python train.py --n_layer=16 --n_kv_head=6 --head_dim=64 --vocab_size=2048 --rope_fraction=1.0 --extras=["capped logits"] --init="orth" --init_std_up=0.0215 --lr=0.000856 --lr_head=0.00607 --schedule="wsd" --batch_tokens=32768 --seq_len=512
MLP neurons of a small language model. Each row is named by its layer, matrix (gate and up: input weights) and neuron, and shows model dimensions 144-239. Each number is 500 + 40 x the weight over its row's rms, rounded and kept within 0 to 999. Numbers have three digits each. A neuron's up and down rows have the sign that makes its largest values positive.
A block is one neuron, or neurons of one layer that tend to fire together. After each block is what it responds to, as a language model described it from the Wikipedia text at the highest values.

L5.gate743:388527450502497570497450488512524518484427506520501480541442560547503526562394405549517426495509510556491532551466529518498444514486496504552546432449557517501469445490467568485499530435490519465559530490456490531451425505517458466534472420554407537486514507490552508487496566450507537539
L5.up743:443447507514474520526459580550452463506508417452413469433450567453565543500481501458562367559471484526510489431574514495560459519537429474502543529503492544461474455469504556463595463471443452524535507537460464459489450531577564591453592484520509493482569545485495476523523520558557488464
L5.gate829:471542448488538469566458454389542377509463542463530466522581479549441487505467513504464461491475524484500506485489546569590510542457441372504531493486515484535524515537466495542556457503482516502511512570497502503493483510493495412511493398505448563500502531444454511460493572531482509517
L5.up829:438517381515507448544558535489521517529547484512478451517531489482445447539548498537518485530508495534487574504443547509487577462439440559421477475493443497481529464446502477453442570484462472460483476481503492530547530514529473456440466521509526496520545588510467441502545456496445480451
L5.gate982:462512475452440522520584550499520476473578547471491391535516478534509520500444471563540525503430446496479521463456537473535511553483472522549416485523525472414485444489435481492480531505510507465488438517492533450453548515468435466548586453553397569497535515444452509586500480462469565615
L5.up982:453511578487436410360391475452518466547472550490509450486529489499486471510480498397512516478475517546512525511464492550534501473472481465386434466539452504440551460654559551591498463443515534492506491539462462421496481576481475494460503467510511507496453545503506538505462512529541544537
L5.gate1018:467508555463502537485399499436497451481439500515524465405535511557516455511531528544551446545482519529545509494471512477508513554481470521548515565462506545476491472475490446480429500460471505426401556539460468511464494477460518504519455492549495489503536477423469505493528552438504517485
L5.up1018:509504488489531528554566491445472556494554483582536498448539459482516532547505512413485430458478447573438471501507507532489505472493446470530484543490484526534500452538530503559543477483520513523491538518417476481510448566444473544551540417476547582504451483458493502549458505475478520535
Period after final word

L7.gate196:474490390496424476513492505494519520451540532476548429578509481530460458498469398489518522472458481611575501519463551439462452463491529488536504465543532429500426504567567541484511506475537482529488487561560535437530438542464483440479494585577473488501459519457566603434452486480462529496
L7.up196:365469487554523449445510494501510581490488480517495500479485493534478443502517507474539527535478453559505572483517508518464485550529528504454460460530477468529500471509525531488545437517427501577506467511462474444476406508496506430521518520503552456467406500518490574481486433494502552445
L7.gate682:409580408499539509512554454506562536499506510536409497545462481560504493505402444522531481516447513515518491452489507492494594472525479510540491484496581532512442457483576525443530514478501478547490484493482547494513440513499540464507507421490428541409509540409539504469479489425546574465
L7.up682:476499503502546537477473467462533514555597515480477468523443507517506500485503496446515486514490473519442577449520496512548498499447561508539461463440567480520554489524534459542473494536509546464490531630451520420558380533522486532460499475476410414543473504496557506549471431459511519565
Word-initial R/Ro/Bro fragments

L5.gate370:451554562508515512506470487433520476568474522468486494518414505497488539505535505446512537456498567549481499466474563510510545477476511431529492410446456469454452431486467448474555487564516513465566467591582499482504429534415573541567469475499524481480492582535454555409521513495498474505
L5.up370:546515517463539473531469493552502450523475457505551517410535523421531574531495496466478471486506597417473489466497531508512488531593431519480504462487503530491526490487417537466548485478495548487578473479543515506490439495520464491542479480459492485518532517484538504477568533510471534474
L5.gate396:535592454500506481483517510455524496568487530512549476424528501478510446488479458466469503470507545488506511554494508520464495467477438552489487495518533504519487484530475480457461494515467508508526435560501415488399532492504401443517515543506548446510510487541468555482529461517509545512
L5.up396:546529487453505434455474437453501486491532434518481502487410539498500462486465542408502545494467509500537494460502431506479469454563383459518432498481471456526468490477488472502540505549506351448503470501458445498467490517467521553526587465455545493525467497517501523504415417548504530539
L5.gate608:522457542495425512599520439445487454590522472479470483473498485582473501456538504508551481428510531474494463513497531528575510474496492520488420474510518445429500488511484539556552461573517496474479439483543475476552474535421450513451510483479564540471486473485476547525546560508468519456
L5.up608:485486523537491416475481479470491445492474484441508436495552527547471502475488549418457494535489566396544573499507470493469488490441489555474435590471477489454495537484451460514497459513499420398507458504485421465486486584531456483501483475452449534568479498544498513479554471510517555536
L5.gate813:553508514501481539467475461514448460503478500464495408444501476444488469390460516489509497534493500511493497496453449511509472495489459486566521548551529449485550489528500465469397558550510463556513451532445467539497571469404524396526444536409480514506472521531440502420506392519488449480
L5.up813:466530533505586455492468499440519511547508500471527458465513449528474470502479494502498489491472462533446504445485519545572492556529496556565543579586442419536479475460523486472478472545445456506517477493499557486404556475480491397565510572581533540537502476516477525477515474475545477471
Years after dates

L5.gate11:447472463485498466508492421478572467546510533518468508563560443568523546489501469543483459428511524495479496588502595445532485502429538502482547471537540498411472532535473551454486506449437482479496482509484453511500550517559376464443468548553506641438476477402468547534531489530472456546
L5.up11:478509453507534472524510486502446491475462546478518489526429432480515401506466502472576530475490515544501445498432592488466551510515407541494535453531536449475605505472479498523542514462456518486500502543532501467496507415525547430524459476531504519508537534497489439522525515530514566472
L5.gate12:510569516439520482461497482480506465490571521452519501526470526616538526458400488462486527442496538500506503503563533522537535478502461506456537434564508539485473576560489458456510485397517453473471523563511487525531535473434549508528477521452502461534504516475442564532478481443517446482
L5.up12:487569559505581488505502557493554504518528517507460481541519494497499583521526498453522441523497540512473472519469545446499564422553473474411508495443595420470531470475510439465497523405431512456548506524532518552453535472489508493494539510545517480509520564476503521494475424506425559478
L5.gate47:471489483478476499466543492563508486522477543446507500485516488508548481472480501507474498458527485499472447485466479469502489522502473433492549480588550483468447541568462541471513531491535504485439541487490502600562524570555533539453499481541460514479509487464539558429542522508502433436
L5.up47:493548501453511528524599494515469475489474527496519531535482509461654441551459511498524531465524541484446443554552480492484495518536486453465455530432483480540515466612487513510527500480538577508493516572496488462511518451508472429457482488437495517528497483512562496526533504547550491525
L5.gate1002:492515423494519485498467481511527463523419567455540524531470449498545573525469461477486498415461454508470511435531563450457528483507493464490487525658469473531471533543476517534505563408542533506542486552510509595436526533562541501543476533514486532466478454486523557431508496518469490553
L5.up1002:500442503499489521547529563496480509543522448567529558496559485602530515590462464524486416430478536453507510492559544506580534478458505562479464457506492471445508497542514492459518468551390505465466505593546431518468532511462478443521488477502523508560484517513488513468597465506544418489
Object determiner after verbs

L7.gate670:484531494485513505466499537516485480445488524389553556482486547503533445544527521476491383557530502539497530445528501481491481497521603486444518492582549510452525546532418520453465526498533536460433524490521536489537486507514513475523597460537455476494468480439539520434455499520503513474
L7.up670:517502558525507512439491503571490524547531503428489478408493551414472563471523439515421537468524498508438474530494459421458524524484504470480546474459474498481532524487477563517506536488474532546471520495529593498542491430489457448542516500526495514513448519486511508481511500571471464494
L7.gate954:508449492455498507474487487469484481443514564519498461577592497460533419395460501451532472488481473530438548501518572497495532475519526501521475513535460423512445506525521523528444543500526492473516532577522566489537486526529427498525536482560494485523560462486542570534457509519431445425
L7.up954:526532533503432547467545466500513560522423497490552480510567425494473532545534567510519511546496536604466548465462553519460502517476503527459488492485582465486479436465508425531470488459535509492518518554456524497500519438524488476503488462496476442561500417487548480446494507462470443497
Split word-initial p

L12.gate134:470458510497546545524496535518462517504506540525459535557519502524449512482430516550504464461483490560545509492372519450538488509548535505503421488505561482467492571474509402523432560475540502534419539476490526529492508516456476450537526470530439501425546439479546554533481548402412565588
L12.up134:483489565548529490537508531522500525522457498514498511537445550457423441558480468483483464541497474550565569461490594521536414491464531518493417438464515537459433453431478463491538465531474463503524530521570460486479480536501514490581547495557488433517531556468566484534511533495509539531
L12.gate194:542514482570494554451505474512482462513485439569521570567536446533536442469446454531441548493525541576486487431382516558481495493520493485489546458504476529568527500501471479431511519571477525503553541477451450450519512514452536491508461543548522521499489475513511514511569460480497511539
L12.up194:515478434503517472556503532478455466518459501525530480502450438458500538481420496529554551489516511506498483502474527498537530568471500507503498467495488516500500547467433451549470499467475507406556492411551490544559510504467437492591540526509516528428516554494471468463508492418512484411
L12.gate202:517574498499548482515496498442468510520466530503507491550476467525450525490426554529482511484470471573485504563462530512510418489472548482502474477526595466488440554518472380466462495539542459451510498472479447445467485432462464516544524511493478482450558510519540511458434458470448519538
L12.up202:443522497497498467469580500564503502450548495491445530537483501495485470461482565450472456461543530536538504472453536498471529486549459514595513500491507496524503437453525515520478510512457452455473475406537494408538560478485436527475563429502517484502474461435495466467551535357502539576
L12.gate377:511519467501550522506534449547493512440490493541547504502483474518506537462446543563571521437573510516515486528430535485517527545491523488458534543509469562499407547509528467520511540520455549499461481497467519488494440521456531519512543485465538427431488432520508550462521458426487489472
L12.up377:492443488561479524452504518506513539480554529508493498546451486473536503498474522553497463507442534509487545503540539483500446509547511518563432475499484577486441488507533490521445473496526491501496506458528486479482502540457425503522457484513509534452572488456503519518462486483438559489
L12.gate472:458492542469571538478497468586515497449566544449468562557458522417475507466537537487383479483499508492521512445509510538420482461447514472512490386365470431520528473513472474485496586526517502512427493571456490457492520523534477416502431530485563491503505459518478481477482514530502530529
L12.up472:521522508503484449581532489477437484458488564507498496564486503514501523522458501552462517520510496570561451540442514495520488471460451472595560486491454431503519503430463478565527472452516494417487527541473561485469521478470462461474549512458544537433531442505545502476509422504483630527
L12.gate545:548481497500481575538506493481512481475486541569486499505511529437529533496536536559490470372518469488466451476405591487544448499604481472545506540450556510523484440508487426516437504484525561519478560511535516593528516495567440493475529488565529517475579457502537454471534462549520515609
L12.up545:508423483511536480447527512537479471496490483482491592506444438461538577485538513531491505433487474552482454459461488473446461507558527491556515490438507495527527497506515446492514536533503480492434503554425494506552497498482491468483492457574520481466543465481502495505520477509550562492
L12.gate696:500434506515489468488479480459515464506557507414424474508491452521556537531477488540507509474604459580563500476438526443590530457551449570493523467505499446511458567503503512460480494551505517591472440516501494504491512497542447438564493448582495511471526510488504488529521490376473558465
L12.up696:460427443529521516522466488467580472403517548498452550484488455506585464529462510527492503478487458588490484469504503399529481474467455572532482477491505483535543443501487552607455515507511465513462412434453481422555488493410542510531498480522544501439500540457512559488520459482438530444
L12.gate1023:508464421470499523474489432429586488441558507478538556506520483538485485506396507561476449464446468531536437486479571500506474576447555562531450487518472510513420520498493494466471520556475519486429502500473525466448490451468499417483626589509582467474486556466566578476508455456493566547
L12.up1023:495506507509449461526515476518515538531505459502550491485442433410540486523499449460527522516535478522466551462483533464485480453496504488429466509509409520544501467504530462475538472487486474522510415506464426472474573502474454470451491533524564449492549506483542489520517423528508538476
Proper-name and number fragments

L7.gate480:498491433422546559532512542547528474512488534527468480500483505476514529482506425513545491430481454496483469452478470467593499503485543517466512450583554451473552510485485456507499466483482518510578537555503511500430486518516589502476476539538450570485441407545530521402533469454480539513
L7.up480:489503440591514522527500514463479525439452500519493449505543473533509489492524496550523486526596458527439557487518489544453510483466530486499539479441453471494458504479511512474467583548436508408538492507461485480472438494472464542474557476515523431500548526440502483440445505567462509525
L7.gate613:489532398468450528554509465470487533473502565582515572478539471545479510465477583560441501528556536504524458444502566502514512435554528438483581519586523524500459513524442428440511562549464475462492497493524521511426464521462502520499473574497477491475520477442539474501498440576479509487
L7.up613:447481451502501539462520471512437542523538506540508468481508512513553556490461558518513497549565488468540495465442489487555479425560466526482509471561575453512501484451448483455499544470520505519447465506526452457475549481447503456443501494480535437437517507512563500534499487524513480500
Possessive pronouns, mostly feminine

L12.gate219:547557453357482563513488519507540512480533387467505488555473463487480544521485518502471587450512578502484487459466508404535405486531530541505554461445571494458521496523472516491517510472545536561580478523597536516552503522523471491432501475487502471519570444487550500469574465476518538534
L12.up219:496497504478556534482568443524497484458473454472527470478509546541441464476433527548488442516541491507519455477533545470510516529477520570577492599547447501585436514515519519576520541483541483449544530528507522480449504515470454493542496436488509502561476504436581523472410538465497540517
L12.gate292:507584398521556598492445574486504461490502464558559492494505528447479525437473459547584468446501466503555456538457529478527506490526486531478466580513529424535485518581535449539458535472504522462488486493566505455551511501493519531511577419563546428446513460525531521494497466476499507512
L12.up292:488504488518549538466511472491513504555544491448552476526542497506516518550500480523515432515490485490605527542504511467436527554520476551494440491481552504493498546500466500479496532577488518531443451437564478481454476501441468513510576502517486428505505534414470533450449444501441596514
L12.gate445:529508496525497427428484512519510498488532450483452502522501529452498423468463566520500439465501501479522528517456528459469486552571458499417539454502489506491546493493535536445553560466437452487538456545592538434490528459482490467490513514522519471489504515459481608449507478498480508470
L12.up445:454492492516512462522466468502493503478465517517481432449454427494511447536442501449483447482444444508449513507540475528508510509497457485516519487507453519486481483473545483506503506516401478425538533490470521533414476505513476481515523561517494508518562448525440491504552471506560416462
L12.gate639:531456391502498508480498509453534432572476455471555461504504548519463545487494520496472525482465534553494544429551542507552551415482474499526525494577514528506480503524516447485506537506533482555557575489488506547458483550507476481463564484582413534541506498545506497587525402504518514527
L12.up639:528452459458483462474444517474520527511506511540515521517544525522497487503395491487437493492552544419451505549496543511476517469584519463446462504466457463500473485529498495554534487503484430503518447514587580503502548549495578488493403497501450499507503482554526535490478471580457497498
L12.gate671:511536501462510542434524504535488486472526514434482439545434519469478468472455530472506450543485490520457455538403498494554532471518477508500458534525565588469539527515488491478599535432488497498509444510518507509475517517519460514552409500495535432453563525489511502452522571529463502464
L12.up671:579575478485540483481491528493584545526479468464468440546484495504536570462471601399570513497493523503510471567514453451453494550519452507488503471525518550531527495513494513545471461469523562473555465578432489534520516495538454488531579526516489449439507449568563594570528525500430473472
L12.gate894:530546405437524465508485560476492511490442462487470517580487442506493462488482523527476475520450538539466449437467526555513476447503544452472508504420463464480490533520458481448452546442493523545577542438468503487503548515510488472519461474547513474529516441475611517528473451534495496535
L12.up894:484570420457481459504494490496533459462537430551511484569510490470434568465487611541455442485483485550500491528557536469461532478568542467455473540483545499520430496536509524507462411464500487502516465616533529484508536491561435481501507448491450502485460477460547541532468438475473500556
L12.gate947:508556411474458469431451476474519500501486537538478526488495455560474557456451511489457470541481463523442515510575528429434467447476471481523513484449518537450476500550527481459473479516519472494516442520506526525496510512534476486546522509563532507553570452494539477448517457486506533476
L12.up947:492475478491471466507429550469448483472536473532478535515509486516513469449444505433504519476489511520520498547435491574501466458551464572499506505499539580471415491440521488504558455498449484503525437504507595401463493539491465520539481461472420516464524565496495567493497434546538445580
L12.gate982:530537464460480466399426572493516478562554516522561465508489450541547455444556542539503530492517522488403437528468570505486524495532437549481479464474454466495493500556452514436490512476554446539472471524527492581513422489440468488523548478511538470456556443516486536455507496548392471475
L12.up982:484560436494514427518445499516466507508523519498515472468532503473567540465507551509532538526512510427494504459497459512480487498499489505525419512535522452526514492477441549513432477429573506474508464449508510531520516463553512527446469477519504475425485511596520533452502438479504502495
Detached space before nouns

L7.gate3:479485478492540497568474527508470426502486522492532485485520500447592503394455466508553514478445553454566494550462527417496538447474477563495475460503499478454485566414445488438494495456528534451432536461485503535518456532497521536475528522495497538514477538526460503498478496412481462455
L7.up3:541479528508443504546480462489450465560461455556502518546471613492507570501498526504520518519525492489502527535473476498492509500458490446457475518534486502502517559468492496467515421486545484397522529505511533503525455621501504492459499544479517501475485480504545546510515449461444441466
L7.gate829:487512488427479527525493455514524510490436560518547512504458505453494492408505478558510492495480501535559498511483495500581578549544550493470459535598498467534489473515444550519502461521481492495485509436531509478490531517527462517573438560473502515511562536448489529470492518466523502492
L7.up829:484504541493470475573485419416492528525499490500453496457570532511502509551451539500502478466459518465454513527514458439546491539426534539477509498440536505463512497530459508543477484456498490497490390448467542483497478568507530506486448443518439540502506446510461532507522382487508502540
Determiners opening noun phrases

L12.gate119:482555454537532472499518474524454450487526483532548494506454435500521533464480530525463465516498417518484469530410446447461493489515551486530449481501532491547430548552526478534477587493527521486541437520557460590499534493485455490547451519450527503403496395476516471452486611480459530542
L12.up119:452432457509467458489477523512471515490529479476419474487513479480521473542508522466490506492473473522536554479531419493452536464493467497459486493466455504476483446539479551459459517472534546409488539478547525490541529564489530516467616490516470558495515515493498450561425427415394441491
L12.gate151:485580470539554517538526508545501555481506513550520442527462455435515452513483527507490492453498522514490455461525500502487499531460529498497498519484502526528467484518421471470511461509445568458478466468584506489476502547473486384547492509543417519487476488459446501508470520460506412463
L12.up151:481497477495503441515507519571481511516492519519508575508583477465498516458556519473475461482546519468470501470445566480441499445457496541490527497517478514488480506501539537531537522441528488457515434462546512518533443511496429443484531466530463477511465504470510499454485496489473581517
L12.gate173:494457427504509540484542477518547505497505513508537464485479521515491498479531515543522495452502484493481464544466475520470478550496460533583427470522514573503421538531431471492518525536448562493505499470438478496473510481547520548560572526497496554459461500423477509495460444487533488538
L12.up173:505437463507555497520481536486540491500497453469485525423504493509540537522449447457532561507502498533478529487519484553511535474474466471505611475562579468392508469534497546521527495480489508430481565505498462562521460511486569539453509599461509547529475546521468492484495531456480483448
L12.gate277:442493453430454478526491464553465429408506477481559531502540532464506543503543542529472506519581465499472447496465447483567518442441468463533493494481510533498445509536546480481517427465423502435498444523506496435486508559462504445509536469459513543494470403458490501451526439522531476507
L12.up277:524545517468472492522521461502513451574464447467505505433520531465527575395531521487563511459500484512496535462457536508496546566478515512490510501513541476497563531525463453523630490449566508487561550490532499449484461513507493565464481472539502396511459457476550473544580501580482529494
L12.gate391:507461521485504486565471606455476493485546489566550413536603495568545484440549544582388527459421511526492478464458514488526496523495535494491497510521538468501467470535538498455497457480447528558528542508508467516495487490433514511543516418473472584510538512478478428446473417568459523502
L12.up391:492554540488479569483549517467438480482458449535485570493510508514469415485437444542538502475483529512586542463479490572490502501520501528528538533506524461477496485549519486489488492457541525487473525424508489559460498456488551483521473441493489490538506515496470504502513547480550518474
L12.gate504:469527393510552496556569551509462487492510438529520461529555458516537550544505453539540474431466447509450467527464576471488467509481485518501481511584517521488512442501500454482472474506487524436573441462466505476488517472515535581490476497509466510510454462476520513557518522512495501471
L12.up504:518500476520533470510491543509518536551507523487536515532561461518492496513482540553460462463481456511423483502495533517530473479479511473405463504475566506474502516494487489455484520522505554517477487575526491488502490509495566511523502427432529506465501405488509544470480367513543493437
L12.gate508:503534557449451492537490542514464493467502512578473566503466477510508475537476591445485561472506468467485487547434425462480499455504555478390506512463547498493525485545460477482450448563457564439563434518474473480497490471499508440492557475530473548499523446449500513521513405488431458517
L12.up508:462494491494632504507484517491461488499487503514394496506548462492536542544477517560439440540459511463527582432464552474546528486454505531503567550475549470568553480464454553464469487503427549494520521452513442511554476447552494517540497513564478503430577509431495515550421469436473536512
L12.gate741:582542448476452536496530513528554542477497509488550542437522452527536504451463415501498487475525468529500506533391520510504505518500556531488533497458560485473497565475444434480479513527497536540486522464534460463527537492488491506513550449445435470503496423508516537480571485507495438523
L12.up741:519485512469572454543485469497508478573450493518497491547480440489557553481505485432432538487510529531528496549498496445517497593504545501479423414488468527523530516504528485503508497526488383475522512522463498518550519537462511501512476408623515436482456505413423471467474450484513544449
Determiner and possessive tokens

L12.gate22:469507518520491543552496521532550517510590518435483477529483489477517473533388528477524458466517547494486469463466519467522459454574430585491507511503580507520487477534407484410576486490532549550514481581515540582519498508472534537498527453515505530529529489468541515499452534528454516472
L12.up22:488491527458513568493470560427526496460565516505439543531526505522481492508389536536542447424534502548507476524425506503533469495519479560512478445533570505521500460489526415579463532549503496518448580488547497504543460526508457542512534483558479491520471452463512561501495500474468511506
L12.gate26:499501518521463490544551521467502484425535537495464560501484475481470493538455479536510466409505454509495447501467489525494495493537547542560508402483500480549421487507495514425467478470498481495553563595586566516503456469520474449482505467514461480479539487480537494425567500526505473474
L12.up26:514457510524534507511531490591514513482470526478535449506440481504539521466447528454513510555473490589572451427532424522491501451467445554513482548514567498554477478553479481482479523504556536548513507516449494422453474510551500484492492541497502453485543391448497505503471540517457595506
L12.gate215:510544452414520623527428536522529532554526463543577598503570447451490464452492466478460469388534417477480521488439528503547480483504505528500496489482485541483468487554456413464467522504514582526593521509474503488507470488597498545481528515557443498486541514534482478514546476518508453539
L12.up215:540534507505510538538524448503537556536481504508500465533553494446553558522488558441537430525450429506495517560469542560497482504487461614475521533530466493539453447509546524536547570460541476504530516512489527483505476482566445476479485585531526435519508459483487527541551460486522498487
L12.gate294:444502441457541495482521557507470462538639481566546535535488488575460475484502515491516444430464504568555547574412620520510566468518557468557450514567512486424525519511528469560520516538447441539451503442505474488464473498434460493492478533566515558425474457497509565449482552503499567497
L12.up294:500534511494514541467550566532497388526516520431507484557479411512472416479508527521505508420407566508486491566509500515477544486533515440558543473459512449502444531553524491491488507466537460510439559484481495492480495553517549509464482479467439557479501468444503572438484573476493498547
L12.gate338:525479454544492506504481504483510535547518495572505477490559504521456529504429485607503508436479472582473523526507528456543483502506523530563450480475471513544427487579547467442411510492431589546590507572478497492552496490522516503604480537494520487465470492534464480522549474497463464503
L12.up338:387562503498584501414441466521481485480516498492450527500490516580520513474507438511541432472432480519545483555433533568606493443497434562532428450493446441558485529552460536509543550512633425487571475519534486451505483513537459559459444501531488425437477461553500544478475464474471550527
L12.gate602:441545408444476664537539496594520554464559495570591467486510516476500548525444457515553481475517527532392432517465495514512510537457504552451535553491544567414475439534517488409450558487447532511566466452465471527482534440529505557386544405524490535464550432482467520496491426523514439441
L12.up602:511471434490567476431539575520488510533497511554482487496456506493488565500464503437507513537526500501505578497480485463571487488501510563506572501520516573523504481524519504509534479452496461504423545512505438477496492513522458544504453511585536514561468412514472475538515524492487519491
L12.gate753:488559480448483463514531557454546480518509446455605484496493546489507475506500481491500554477478477497482496501474498537521477477543494487556568531494556540538411566462510462511510577477424512540512489520486581515499516495422505456613427542547521507411496506508457539448439517435455490592
L12.up753:516545448478532470510493498508570493541467510489443491533426479464472501485430422515487456472486473517469499474492548536519398506515453441466504438455510546491472533475457485510521489500514560487516537500430514593458496482565541507497546496455559456551494469478470516408473504497423555523
L12.gate940:534510457525555549529416531451473476523478488537491489435600502475488548493505554560595493448551439539580532524532520400550556516460468510483510514453519419459458475545481542433456529505521488579496582541525561517485538424525470488520576490499523521501512475448517535477572547450554519554
L12.up940:511475443515467611490485422596473517456516483478519504465569546536548532456484461524489477450557475456538466512515467515504554484511493489510429532539538448488474421459458501537426488448508503496578439555567414528513496486509461464467527598516480478450566447490506450481477548491467507527
Citation and list punctuation

L5.gate795:593531503457472503491424530484546482475510515511563507595487541448506548475438445541448523459510461550511407535499514530561518530421543524519511457578483487489509476517528466493436538487541492494517542472461495552512535557500476534519516519509489501524562537513484498423528462484441468532
L5.up795:491483615484510515526473498525518500461433476470496562418500497512478459500506535551457454426450463556519558455517512536582552508532532514475530491498521479482585570520567471427508470495483495540403446524444485475431487457484560464456410429534603474526478501493504507513482458522500497477
L5.gate823:569472507472521492555522549454463415435541516506539546554508518581530584514468506527428442424455466471539487556444533458553535487474484519510545509475522495456494497518523477483469536514473484468510512556509512564489508461516566404566479486508509556460465512522487468478515538447526439477
L5.up823:486542485472518605524489601471525539535489453546494464477497513495508488530454507520469492421528511547478473512535557509566504549468502509575497426443483539453494512495489551496455424422483492531536501494527573524468563499427454505562489459513495520531530507573428473462549457452491523483
L5.gate898:442466526519534487531543590480541485515468536446546491498550452549574532507488478600490539488481466512534499500497485437499436554429570462489501533513609508444462498503513444434478522428504568534503554490492430475490479534484500495470501468536495470472440513492444500496437494411593451508
L5.up898:538529496491482523500552544449488529511454450508561482460470479517515473519479500550524555434516383531550468564463488596548482448535516554536478484519564518557534458469428505485474508557486437446532544453557538523504462450511542584590586551486480503495526440525488431479422587545578482498
L5.gate994:499543481429470528440450574454555449527473548554552542518529464605567518529539473524473495457485533511484545507453499510519396491447475552509491468418443512493482500591519533436476582486477486475530566496543550484488480512468522555626475494515474490450476400480521526406462542474505521568
L5.up994:516535473514452488550519534439476574476443471461515568524507562448502493479569527462472466506521463519463559513480482515536554585558526540540566485469495566443420540485521530457471534487499534528527476398503518531460515482486491478554505427460440537429507490488517517504493552528517457537
Opening fragment of split names